python train.py --num_hidden_layers=10 --hidden_size=256 --num_attention_heads=4 --num_key_value_heads=4 --head_dim=64 --intermediate_size=1024 --vocab_size=1024 --hidden_act="tanh_gelu" --norm="layernorm" --norm_place="pre" --norm_eps=1e-05 --positions="learned" --qk_norm=false --attn_scale=0.125 --bias="all" --tie_word_embeddings=true --parallel_block=false --init="normal" --init_std_qkv=0.0415 --init_std_o=0.00929 --init_std_up=0.0415 --init_std_down=0.00929 --optimizer="adamw" --learning_rate=0.00109 --beta1=0.9 --beta2=0.95 --weight_decay=0.18 --lr_head=0.00502 --max_grad_norm=0.5 --warmup_steps=401 --schedule="wsd" --decay_fraction=0.748 --decay_shape="linear" --final_lr_fraction=0.02 --batch_tokens=16384 --max_seq_len=128 --doc_mask=false --z_loss=1e-05 --train_tokens=201900000 --max_steps=12323 --dataset="wikipedia_en"
MLP neurons of a small language model. Each row is named by its layer, matrix (up: input weights) and neuron, and shows model dimensions 128-223. Each number is 50 + 12 x the weight over its row's rms, rounded and kept within 0 to 99.
A block is one neuron, or neurons of one layer that tend to fire together. After each block is what it responds to, as a language model described it from the Wikipedia text at the highest values.

L4.up699:68 48 47 44 44 35 50 52 57 45 63 33 69 44 41 39 53 45 34 57 35 57 16 63 56 48 56 35 39 47 48 67 48 34 51 41 29 54 28 44 39 55 31 64 50 52 52 50 50 39 46 49 59 57 67 63 40 57 47 43 42 51 66 51 32 48 58 46 37 36 36 58 72 57 57 25 58 46 54 39 50 65 63 50 31 53 54 57 32 39 57 46 66 56 38 73
Responds to: Word continuations and articles. Fires most on the "ly" of "Early" in "Early life" headings, then on mid-word pieces (Joh|ann, Mog|ad|ishu) and on "the"/"a" after "in", "is", "by".

L6.up36:60 64 66 42 48 49 57 49 47 84 61 33 57 58 46 44 56 52 61 54 65 62 78 39 59 37 53 57 51 39 69 47 39 47 66 42 51 62 44 49 51 54 34 72 83 34 49 63 46 59 57 44 61 58 62 51 54 43 45 43 43 69 43 60 40 38 61 38 34 36 61 51 61 46 50 58 35 42 46 61 47 33 84 49 35 45 53 44 48 77 67 54 49 45 29 41
L6.up294:50 44 53 47 42 49 41 44 48 58 41 63 71 55 55 45 44 30 49 56 59 61 42 34 57 24 67 80 50 47 54 59 50 36 61 39 31 43 35 30 55 64 46 59 58 50 40 63 57 70 49 52 47 46 66 35 38 52 51 46 37 27 35 32 25 60 56 40 51 65 47 51 60 52 47 70 52 39 47 49 68 38 60 48 61 46 60 62 37 57 51 62 59 36 50 54
L6.up433:40 63 56 20 51 55 46 38 51 53 56 41 48 55 50 60 42 24 53 59 66 54 41 51 73 31 77 42 29 48 68 57 57 42 26 41 59 61 35 40 45 47 58 68 50 49 45 59 66 59 56 61 51 45 86 63 54 32 56 61 41 46 51 37 48 44 47 43 59 50 50 49 60 30 44 56 61 54 55 45 60 52 52 58 77 53 39 45 51 29 47 61 45 60 55 53
L6.up498:53 44 46 33 46 60 69 48 44 52 56 53 65 53 56 32 61 45 51 14 36 47 40 45 45 49 57 46 58 58 41 72 59 55 36 58 54 53 47 57 28 50 25 78 44 52 76 48 27 55 43 57 45 57 33 39 39 51 43 60 60 61 28 29 66 50 45 57 44 56 48 41 49 60 63 45 35 62 61 49 60 40 47 53 30 35 52 51 57 68 49 52 65 44 62 75
L6.up509:55 69 54 27 72 43 34 43 56 86 54 47 53 49 48 49 54 24 50 35 46 62 37 50 48 47 71 45 39 50 41 26 51 58 53 51 37 74 41 67 57 44 53 72 70 39 57 69 48 51 57 48 72 46 68 55 50 44 48 38 27 62 41 49 48 57 50 44 55 27 51 62 44 40 52 58 39 56 57 44 46 37 55 44 52 56 48 21 59 37 56 58 31 45 57 39
L6.up740:54 40 49 41 74 74 53 49 31 53 57 49 64 57 53 46 41 55 48 23 63 55 43 12 59 41 60 31 43 48 46 40 44 54 37 53 46 39 58 56 57 61 45 53 56 36 43 57 53 66 52 60 50 33 50 52 42 54 51 65 41 40 29 48 37 73 61 38 49 60 39 47 47 54 51 38 49 57 41 50 42 56 33 61 48 63 48 42 36 48 55 44 60 40 52 34
L6.up757:36 54 33 45 67 44 47 51 27 86 74 49 48 68 48 47 34 60 61 43 56 57 22 44 63 48 50 38 33 57 48 45 48 58 31 38 61 55 59 53 43 64 44 80 50 77 48 55 42 57 45 54 49 54 29 74 41 61 45 23 40 66 56 54 64 68 24 42 46 49 61 46 36 41 57 59 46 37 44 43 49 45 44 51 49 47 58 36 64 41 52 55 47 34 47 68
L6.up902:84 52 40 56 45 52 43 55 67 63 42 48 67 43 57 40 57 44 57 25 41 59 57 32 48 30 68 57 54 49 49 40 74 48 46 36 34 59 40 32 57 43 36 66 53 42 50 74 37 55 47 31 40 58 50 57 56 51 27 44 38 52 24 63 38 61 61 44 65 58 47 55 57 47 41 44 39 56 72 48 56 63 47 56 58 40 53 60 59 68 64 64 35 27 81 65
Responds to: Final "a" in names. Word-piece "a" (sometimes i, ar, T) ending or inside non-English proper names, like Zentiva, Lola, Buika, Transvaal, Ajax.

L2.up259:62 63 43 44 55 56 48 55 67 58 43 56 60 31 38 50 54 29 58 33 50 56 59 43 49 62 55 40 55 50 40 51 49 62 75 35 54 55 57 37 50 53 47 52 41 37 55 37 43 62 51 42 45 34 49 45 48 38 51 56 17 45 44 41 49 75 51 68 43 49 49 42 54 60 67 36 71 36 40 33 54 48 52 48 46 57 42 73 34 57 69 40 67 60 52 56
L2.up274:66 69 44 46 39 66 52 59 54 60 62 41 55 71 47 49 44 38 48 40 52 25 30 47 57 29 43 80 57 67 24 61 61 51 53 33 35 51 64 65 69 59 42 37 50 53 58 44 62 50 39 47 44 49 51 32 54 42 33 56 57 39 20 59 38 67 45 45 47 51 53 55 50 28 60 46 47 45 15 53 48 50 43 44 47 57 57 46 47 75 57 41 80 63 46 47
L2.up300:67 55 48 54 32 54 60 40 51 64 30 72 55 49 47 65 53 63 64 42 66 51 55 60 54 41 45 29 37 49 42 36 41 51 54 39 42 64 59 44 64 52 50 53 49 55 29 49 74 37 48 23 17 29 50 30 53 58 56 44 57 65 42 53 56 54 61 58 33 43 60 41 67 52 62 66 50 45 41 53 57 65 54 74 72 66 50 32 42 33 44 52 70 48 62 69
L2.up481:60 53 49 60 58 29 43 50 43 45 62 34 56 42 56 53 60 54 50 48 54 52 46 49 57 67 47 33 39 64 26 51 45 26 54 47 65 36 59 51 39 55 46 71 79 63 40 25 49 36 52 34 32 47 42 48 43 54 47 47 56 34 53 65 33 45 56 39 36 42 66 64 61 32 51 48 31 56 64 35 57 51 55 42 53 35 38 37 26 82 61 44 60 61 68 48
L2.up667:70 42 51 48 40 61 34 63 53 66 63 67 64 30 59 47 47 58 38 32 37 58 64 57 43 61 37 51 55 56 51 53 71 42 50 49 58 53 69 32 54 47 71 46 58 52 51 38 50 46 33 51 53 62 48 50 61 47 68 48 45 34 26 51 69 62 57 68 50 41 66 53 41 50 75 57 70 56 67 54 49 31 60 62 50 65 30 40 39 53 48 51 65 74 46 48
L2.up740:69 63 49 38 56 40 57 56 45 56 54 48 80 51 25 51 58 38 65 42 40 43 57 55 69 51 59 54 37 44 37 36 45 41 52 50 55 51 56 57 62 53 65 50 43 46 57 49 60 42 44 63 27 81 30 43 57 53 32 52 50 55 40 64 60 61 55 50 42 39 54 59 73 47 52 56 68 84 45 64 45 50 63 38 59 53 48 48 25 70 55 49 41 63 61 68
L2.up808:48 44 54 40 60 65 62 51 39 51 16 59 46 48 48 48 46 61 64 48 59 51 32 56 78 84 68 25 56 63 46 50 38 60 73 48 59 68 67 38 48 48 59 55 52 69 56 45 47 44 38 53 58 32 47 57 44 38 39 47 45 53 55 33 47 36 49 62 41 67 47 48 50 37 41 32 67 43 53 68 56 56 57 57 71 62 46 44 51 51 46 47 55 63 74 55
L2.up982:54 46 66 39 45 50 31 56 60 57 59 45 50 60 46 40 49 47 53 27 55 33 42 62 59 73 45 43 46 52 43 46 33 54 58 46 41 36 54 59 54 61 63 71 45 62 38 41 41 63 61 33 56 45 54 42 47 34 26 61 43 44 29 48 50 56 61 60 55 43 36 46 85 59 68 52 67 81 54 40 46 36 74 54 42 58 60 71 19 52 59 44 71 63 36 68
Responds to: Verb stems before suffixes. Mid-word verb stem pieces just before an -ed, -es or -ing ending (belie-v-ed, prov-id-ed, intro-duc-es), plus occasionally the pronoun us.

L4.up890:42 49 62 38 43 60 39 53 52 58 43 65 67 52 45 34 43 54 51 31 58 47 58 54 62 44 45 32 30 68 55 62 62 40 60 59 31 91 50 35 46 43 59 31 37 51 49 60 53 36 57 43 61 62 58 33 35 44 34 65 45 51 69 55 58 51 64 33 39 49 65 54 62 70 73 41 59 33 26 66 66 45 85 48 44 44 51 29 40 62 51 51 56 51 64 56
Responds to: Word endings before "to". Final pieces of verbs and other words that take a following "to", e.g. accord-ing, transfer-red, refus-al, en-ough, d-ue; occasionally CJK fragments.

L6.up109:62 41 45 53 64 43 25 59 44 46 56 37 54 61 65 50 54 76 44 53 37 53 41 42 60 42 50 41 49 47 71 29 51 33 45 13 29 48 45 33 61 46 40 58 55 52 66 34 41 62 55 45 38 48 47 50 32 53 65 50 48 43 55 50 29 36 55 39 49 39 61 47 57 45 61 31 42 46 50 59 63 49 73 69 46 25 53 49 54 49 58 48 49 62 55 61
L6.up125:27 36 27 24 47 49 60 54 47 52 62 45 63 64 44 28 52 48 69 49 68 45 64 31 40 63 49 54 59 39 35 47 49 41 61 52 27 58 50 39 48 73 42 52 87 59 41 38 54 39 51 50 31 55 35 56 59 55 41 40 52 59 58 51 48 52 47 39 61 36 38 43 65 61 55 31 58 46 62 53 54 27 54 41 63 34 58 54 56 39 52 32 46 51 50 71
L6.up571:58 63 61 50 49 61 55 73 71 46 66 42 64 65 45 55 48 38 59 59 53 48 38 33 51 59 43 55 45 58 49 49 32 46 47 42 33 43 46 54 59 37 45 47 55 34 52 48 23 23 35 43 39 64 31 67 41 59 45 36 41 54 66 39 45 64 41 26 56 64 44 82 58 65 62 59 51 51 54 22 45 62 62 70 52 40 50 52 30 44 53 38 65 64 54 50
L6.up589:50 49 61 55 52 55 41 55 42 31 48 35 47 40 49 56 55 43 40 43 53 48 42 42 37 65 52 66 48 42 46 46 55 59 29 45 45 83 47 18 52 50 40 64 65 28 69 61 40 55 52 40 41 46 40 45 67 44 69 48 70 39 39 39 20 61 57 53 31 26 47 61 52 56 53 48 53 54 65 55 69 33 62 66 36 37 58 48 54 47 51 41 46 46 74 57
L6.up670:57 33 50 50 39 55 46 65 74 37 43 56 48 50 48 58 26 38 49 30 54 47 76 33 42 72 48 68 55 58 70 40 52 47 71 42 51 34 33 54 53 55 47 41 38 22 44 62 42 47 62 28 60 35 54 31 49 50 52 34 53 58 52 48 31 81 43 52 57 44 47 58 92 55 68 44 63 46 43 59 75 30 46 41 51 51 52 35 52 36 52 49 46 48 57 56
L6.up818:49 45 63 38 69 63 46 71 58 64 58 61 57 74 54 39 47 59 48 43 59 34 40 33 47 24 44 41 44 59 54 68 36 64 39 50 45 41 59 28 27 66 44 58 64 48 60 24 44 37 45 56 45 38 38 59 45 72 57 58 50 80 73 65 57 60 41 44 57 57 54 60 37 50 51 51 58 51 55 52 61 32 55 61 42 73 48 48 47 67 55 22 42 58 68 66
L6.up930:56 35 55 56 43 65 65 64 63 43 41 42 53 52 38 48 46 67 60 45 49 53 66 20 47 64 65 28 68 60 61 50 56 29 30 52 59 74 55 43 46 34 55 45 74 50 48 54 52 27 26 47 44 30 45 62 56 34 60 64 55 43 37 47 55 54 50 59 62 48 37 50 54 48 41 50 64 47 48 67 39 57 51 69 63 54 60 57 63 42 52 42 60 47 47 56
L6.up943:48 39 47 49 42 54 53 79 45 52 48 44 60 66 41 50 43 43 58 45 54 55 68 23 48 57 49 35 66 65 36 49 61 25 46 41 49 46 47 51 59 39 39 64 51 46 33 43 70 39 03 45 42 41 13 25 46 80 53 36 41 46 57 55 78 65 52 50 58 45 48 53 73 50 49 39 34 47 50 47 56 52 44 92 40 55 58 41 51 44 79 43 47 56 32 52
Responds to: Article after "as". The article a right after as, as in "as a merchant" and "as a sign"; also second letters of split words like S|m|ith, T|r|ust.

L2.up112:65 45 33 55 63 51 43 42 61 41 47 45 41 60 40 65 33 59 43 38 70 55 28 53 50 47 46 28 64 41 56 44 47 29 48 31 38 55 37 53 39 52 34 47 71 63 50 37 50 43 37 58 44 57 65 58 56 45 43 48 20 52 46 34 63 50 35 59 55 37 49 42 46 51 65 54 47 35 61 69 59 62 67 47 50 37 76 66 25 48 74 44 30 48 45 44
L2.up158:47 54 70 38 52 36 33 46 34 41 37 47 40 30 58 30 55 31 52 41 49 63 49 63 38 43 63 52 34 53 59 59 42 60 49 46 26 54 48 43 68 35 67 54 50 68 17 57 52 53 54 61 53 48 67 59 53 49 68 50 22 57 47 62 66 51 39 86 49 59 70 67 63 46 55 35 37 71 45 45 31 47 47 56 65 36 68 35 53 29 56 49 47 40 46 40
L2.up183:39 24 62 46 60 63 44 53 29 52 46 54 47 66 53 50 47 41 51 62 48 28 47 31 38 59 66 56 74 50 61 49 39 33 44 51 50 48 27 54 51 30 12 81 48 43 47 80 38 43 52 65 47 55 61 60 61 63 50 32 32 52 41 49 46 64 48 54 59 44 52 56 54 60 49 59 64 42 48 50 46 68 44 73 61 48 22 29 51 42 69 44 53 48 43 44
L2.up607:50 53 50 42 50 67 45 66 48 57 25 72 63 53 51 50 42 55 51 49 42 50 35 44 48 41 54 33 43 39 50 56 33 59 31 50 69 50 37 60 54 51 54 60 35 72 67 34 46 61 45 42 46 56 48 69 65 62 33 65 29 64 37 52 75 70 36 74 44 38 59 66 50 32 55 52 64 53 60 54 56 68 65 58 84 32 42 68 40 42 58 66 66 25 38 51
L2.up770:42 56 55 39 35 66 42 56 39 49 70 48 53 69 49 56 34 75 73 39 50 57 50 43 51 53 51 51 66 58 24 52 48 60 59 55 34 87 58 43 49 50 32 52 59 44 61 49 45 43 48 44 52 66 51 36 43 63 32 36 26 53 49 27 46 75 43 51 41 23 54 58 27 37 57 63 37 49 50 53 54 61 55 54 49 50 68 67 47 57 67 27 46 41 50 31
L2.up807:61 55 46 37 67 42 55 58 65 46 49 45 61 73 50 48 46 56 56 69 55 31 45 57 61 47 48 47 53 43 54 58 50 31 48 46 56 52 50 46 50 53 45 59 56 60 55 40 43 23 46 65 52 45 78 52 37 39 59 68 48 73 50 46 52 64 44 44 69 72 59 58 53 42 50 43 51 57 76 47 64 48 59 60 42 59 27 33 56 55 61 52 44 43 44 31
L2.up956:39 47 47 47 28 68 51 75 43 44 54 50 59 54 40 27 51 67 69 62 33 50 46 31 59 55 67 47 47 62 48 49 65 45 38 56 35 61 29 37 41 54 36 85 40 54 35 54 40 46 47 49 60 53 65 49 35 69 32 33 40 53 56 41 58 54 28 37 43 50 44 81 72 52 41 43 52 55 46 46 41 43 57 76 55 58 35 58 44 45 48 55 60 46 58 54
L2.up1018:70 35 56 36 99 62 38 46 37 54 50 47 39 63 47 40 27 49 54 42 59 67 55 45 46 59 64 63 54 49 39 52 29 50 47 45 64 67 51 54 31 28 52 50 55 47 58 73 45 63 62 58 50 35 59 46 60 45 43 60 43 51 58 52 39 41 57 46 60 50 61 55 67 58 43 69 55 40 65 63 50 35 60 62 43 55 48 35 38 59 74 49 65 54 44 34
Responds to: Mid-name vowel pieces. Vowel pieces like i, a, ai inside foreign proper names, mostly after K or N: Mik-a, Kik-i, N-ai-robi, N-i-š.

L6.up80:47 43 42 37 27 64 60 56 78 65 55 80 71 54 38 44 56 40 62 49 70 48 35 49 51 56 37 48 52 46 29 49 47 44 57 41 52 65 71 23 46 43 37 88 52 47 26 50 56 50 62 56 54 48 49 47 53 50 65 42 56 56 43 68 66 77 65 59 66 30 35 80 49 52 50 24 62 55 58 48 46 60 48 52 44 38 48 55 43 58 45 58 49 49 68 71
L6.up118:66 63 32 44 55 75 46 58 29 35 41 28 65 24 50 72 41 47 53 51 60 59 47 53 36 58 53 56 75 61 35 50 48 43 40 61 44 72 37 21 68 53 53 64 43 47 30 46 45 40 40 14 56 41 44 45 38 45 84 35 48 39 52 55 45 65 40 58 61 50 63 77 58 63 64 29 51 46 33 58 74 58 65 32 47 60 29 33 45 43 52 40 50 63 56 54
L6.up133:46 48 43 39 56 77 59 52 55 43 52 35 31 43 38 64 39 30 54 40 49 56 48 61 52 49 51 53 76 59 22 45 47 63 38 51 33 39 44 46 46 51 34 44 44 65 48 48 52 49 58 54 44 20 40 47 39 69 65 39 58 44 39 54 41 48 65 45 69 53 48 75 52 41 83 44 68 43 55 39 59 61 56 58 44 49 16 45 48 60 65 48 49 53 56 78
L6.up168:45 38 45 29 60 85 54 45 43 59 26 41 51 40 46 54 55 35 62 52 64 57 70 45 34 26 45 59 54 58 44 29 44 58 39 51 44 58 50 25 31 44 54 55 36 51 46 55 57 34 66 18 44 42 75 51 43 51 64 57 52 55 51 34 40 71 32 57 56 52 59 68 76 44 70 47 54 39 53 56 70 44 58 46 53 37 47 31 42 49 52 16 69 57 60 65
L6.up329:46 44 51 42 58 57 42 76 39 47 50 84 44 46 52 57 39 38 60 42 69 43 34 53 38 65 40 57 46 58 61 40 52 38 43 24 54 61 60 48 38 31 54 74 39 38 34 39 50 29 57 44 58 29 43 62 31 46 56 49 60 50 49 38 59 52 50 80 51 40 62 75 54 52 75 30 71 63 55 59 66 61 55 59 64 71 28 53 54 46 50 23 50 66 46 57
L6.up367:43 63 26 63 55 59 55 64 47 54 48 49 51 48 57 75 50 28 54 38 67 59 30 41 62 37 68 42 58 53 36 38 56 37 48 58 68 59 55 52 36 57 36 40 32 45 54 51 41 40 38 51 43 59 35 67 85 42 45 36 64 34 47 69 52 55 43 58 43 67 48 76 61 39 45 43 59 63 43 62 59 42 51 47 40 50 26 46 28 75 64 47 34 40 70 76
L6.up538:48 69 35 49 49 54 47 51 26 36 69 50 42 59 40 55 46 38 62 52 43 59 43 45 35 42 59 38 68 52 44 50 47 40 32 52 65 62 59 50 35 39 51 62 42 45 41 68 25 49 54 42 61 50 47 52 61 39 80 36 41 40 56 44 30 56 51 67 60 38 56 57 66 43 77 37 54 43 41 45 59 52 80 33 43 43 40 39 46 77 58 45 25 56 36 59
L6.up728:45 70 34 43 38 71 55 60 49 58 41 35 54 31 41 41 48 46 55 45 64 48 64 42 61 62 53 51 55 44 33 60 41 45 52 39 44 48 61 47 37 48 35 31 41 51 35 50 49 52 71 16 50 27 52 49 38 59 65 29 50 55 41 46 55 63 57 65 50 28 66 47 59 39 60 52 40 37 28 36 52 42 35 57 21 33 41 46 35 56 49 62 46 52 40 45
Responds to: Speech verb endings. Final word pieces completing reporting verbs that introduce quotes or that-clauses, such as sa-id, st-ated, announ-ced, indic-ated; also other split-verb pieces like bec-ame.

L6.up25:45 55 61 60 45 53 74 42 46 52 48 38 66 50 46 31 41 36 55 51 48 47 53 48 50 51 99 47 68 43 51 58 45 38 45 50 47 76 33 52 40 55 39 42 54 47 58 62 56 39 59 36 53 49 55 42 47 74 51 47 58 51 52 42 54 50 57 42 33 41 36 52 63 58 62 50 45 43 71 45 39 43 54 67 31 07 59 48 57 48 52 53 35 47 47 81
L6.up38:35 73 22 49 66 48 51 55 38 51 54 54 42 28 52 42 46 53 46 39 62 42 55 54 62 54 74 49 83 63 17 40 62 67 41 37 24 56 35 51 46 38 48 48 50 38 71 55 64 49 54 43 55 51 45 74 64 42 35 57 47 34 57 51 58 67 45 46 33 48 37 43 65 64 56 47 53 60 56 30 56 52 43 50 34 41 63 50 57 55 56 40 40 49 67 58
L6.up180:43 26 32 54 59 52 37 31 41 58 47 59 41 60 60 34 35 51 55 47 67 48 38 33 30 51 42 26 87 60 41 48 48 44 38 24 32 45 38 40 38 39 60 65 57 51 56 50 62 55 43 50 30 36 25 47 55 78 49 62 58 50 60 58 46 40 54 61 56 34 50 51 49 63 41 36 59 72 37 38 52 12 48 67 45 38 50 41 43 43 54 24 51 44 57 39
L6.up276:50 62 51 48 25 48 32 61 53 67 45 35 39 40 54 53 38 30 54 42 56 44 36 42 51 42 57 61 76 70 32 55 67 70 33 51 62 48 56 47 50 29 52 43 55 67 75 56 56 48 56 53 23 30 63 67 61 54 56 56 59 62 53 51 61 69 50 54 29 39 63 26 62 45 48 58 73 54 54 22 73 60 45 65 48 46 52 49 42 45 46 41 30 62 44 49
L6.up355:34 57 37 43 42 52 44 66 38 76 73 62 53 62 39 50 35 39 55 61 52 46 28 45 41 67 73 44 37 68 67 52 76 34 57 55 40 60 44 36 53 62 13 45 75 49 37 48 47 41 56 46 57 62 28 42 47 51 41 27 64 62 55 37 55 60 68 53 41 43 42 59 46 56 59 44 54 57 49 37 56 38 35 63 33 42 54 57 68 57 42 44 46 55 60 67
L6.up561:45 41 58 34 63 72 47 44 32 88 54 74 45 54 37 41 37 29 43 45 49 44 49 51 50 64 51 55 40 68 50 43 45 65 52 36 25 65 23 69 44 33 45 42 27 49 60 58 36 56 42 64 42 42 39 32 61 49 34 56 48 53 52 66 36 56 35 47 54 37 46 56 53 54 50 41 52 46 34 60 70 51 53 48 53 55 53 34 36 52 47 21 61 54 77 68
L6.up953:49 48 47 37 62 57 64 69 45 42 63 51 27 41 20 34 54 30 52 40 42 57 44 55 66 81 56 57 63 54 45 56 56 58 57 63 66 37 48 54 60 30 55 32 46 64 68 59 54 39 52 52 44 41 46 63 79 66 43 45 34 69 53 70 47 49 47 68 45 56 48 56 51 42 50 65 40 58 61 49 45 49 43 78 56 36 40 58 45 62 52 37 44 46 69 44
L6.up956:65 58 53 66 54 40 45 45 67 52 57 44 40 45 46 43 41 45 58 35 59 37 63 50 35 60 66 44 88 50 33 61 79 53 48 38 37 44 16 57 40 40 49 40 46 38 50 71 40 76 75 43 40 69 55 44 34 41 50 44 36 40 30 45 61 78 34 53 40 30 49 56 42 61 45 37 43 54 65 33 39 39 64 64 38 40 52 27 52 44 60 57 28 55 57 35
Responds to: Mid-word fragments. Fires on word-internal pieces of multi-token words, mostly early syllables or prefixes, such as dis(covery), sub(jected), P-er-(iod), U(TC), ac(quired).

L4.up556:52 48 56 46 27 70 68 75 48 60 53 61 56 66 38 47 47 46 57 59 59 51 71 50 51 56 51 52 58 73 49 73 56 44 54 45 45 81 32 32 57 55 40 43 54 72 72 73 48 65 68 53 46 59 69 59 59 69 47 25 54 43 63 46 36 62 25 55 41 53 47 54 65 50 42 47 33 39 46 63 39 44 45 66 72 42 55 42 29 43 55 52 42 37 57 49
Responds to: Mid-word vowel fragments. Short inner pieces of words split into several tokens, mostly "a" in South Asian, Japanese or Chinese names (Sana, Takaya, Bharatiya, Yaobang), also scientific, success, said.

L4.up373:28 49 38 40 46 52 46 73 65 77 61 56 55 56 50 27 40 44 59 38 52 45 50 47 36 29 55 48 55 67 46 51 56 52 45 32 37 44 51 66 60 32 59 44 27 51 38 40 50 64 77 47 35 63 58 66 57 72 71 52 53 49 43 79 53 42 51 64 40 49 51 58 56 41 38 58 58 68 31 07 48 55 43 38 38 54 27 33 30 76 47 45 46 42 36 62
Responds to: Mid-word subword fragments. Middle pieces of words split into several tokens, often l, el or per after a prefix piece, as in s-el-f, Un-l-imited, ex-per-iment.

L2.up13:22 63 51 43 42 49 62 61 66 38 65 52 24 29 43 55 49 53 43 51 69 50 44 54 50 54 30 57 31 53 55 31 47 61 47 59 50 62 41 53 63 59 37 36 45 54 45 70 41 39 43 37 36 50 39 52 43 52 60 43 44 49 62 51 46 58 43 46 71 66 48 75 37 47 80 48 42 34 41 38 47 50 62 49 26 45 64 50 24 67 54 31 33 36 52 41
L2.up50:56 75 50 51 26 38 49 49 45 52 29 51 19 43 38 49 40 54 46 54 58 66 52 47 55 65 51 51 72 47 36 24 38 47 53 44 26 64 33 67 66 59 43 54 78 45 61 65 62 37 45 57 46 58 70 49 58 39 46 75 54 36 51 49 35 37 46 45 45 42 33 65 46 66 49 50 52 59 45 56 60 37 78 58 48 61 52 48 33 57 47 47 49 39 49 62
L2.up180:70 59 27 58 51 69 44 54 44 56 62 38 28 36 44 50 44 43 28 47 46 57 48 34 63 67 61 34 87 55 28 35 38 71 60 62 39 50 43 47 46 54 62 34 64 57 69 51 48 44 35 61 45 41 34 38 41 44 46 50 47 58 49 61 43 63 58 52 30 65 63 55 36 57 46 45 67 64 46 45 56 26 54 72 38 49 39 61 42 74 52 35 34 63 58 52
L2.up461:34 47 52 58 74 55 39 65 42 76 30 73 34 57 44 41 47 53 46 42 59 48 56 46 43 44 73 79 54 78 37 59 43 47 36 52 34 38 21 40 79 61 28 61 58 54 69 49 32 54 35 51 41 49 73 69 67 72 64 40 54 54 73 42 43 47 57 49 53 60 56 44 54 47 64 58 50 48 37 50 56 40 46 77 36 48 54 67 61 42 37 42 39 36 41 40
L2.up618:59 38 33 13 50 34 61 53 52 63 41 46 41 51 42 37 44 55 45 53 35 49 51 45 92 52 65 37 58 47 51 57 44 46 66 43 48 53 50 48 42 57 62 44 57 48 45 42 47 37 41 52 36 40 39 39 48 30 59 48 49 58 61 53 45 46 46 47 40 65 51 61 61 65 46 38 49 50 28 57 63 45 56 46 18 65 32 50 30 56 31 38 38 46 53 63
L2.up621:73 46 67 48 23 66 38 51 37 59 48 45 33 46 52 43 46 32 46 26 42 46 39 39 43 41 33 47 60 49 53 41 33 44 56 25 66 48 37 53 52 41 54 40 59 56 58 59 64 34 44 36 49 57 65 64 62 70 32 68 48 56 53 45 59 76 46 63 47 54 60 50 59 30 40 38 56 49 68 36 38 43 60 57 58 34 77 38 21 48 67 55 37 24 48 60
L2.up677:63 44 42 40 57 49 51 99 43 56 52 47 35 73 34 37 39 31 37 43 58 60 41 51 44 72 44 69 65 46 50 72 33 43 55 43 47 47 46 60 53 51 55 38 54 48 75 39 34 55 57 46 54 30 44 42 59 46 51 49 45 61 53 66 29 61 27 47 63 67 48 56 43 33 68 38 50 49 62 51 52 34 64 35 35 53 45 58 28 51 67 38 56 42 57 50
L2.up765:48 57 54 48 54 68 52 44 65 60 25 23 34 58 43 29 34 31 72 57 41 34 49 50 74 50 69 71 80 77 51 47 62 51 59 45 59 72 30 62 41 34 55 41 53 47 42 65 55 71 39 66 43 61 30 27 58 21 56 59 63 27 50 52 58 66 55 52 49 59 58 63 60 60 45 40 46 71 49 52 48 37 46 53 27 68 51 40 58 49 62 26 35 50 44 30
Responds to: Mid-word vowel fragments. Short vowel-led pieces inside longer words split across several tokens, such as i in cl-i-ent and ant-i-quities, or ac in l-ac-rosse.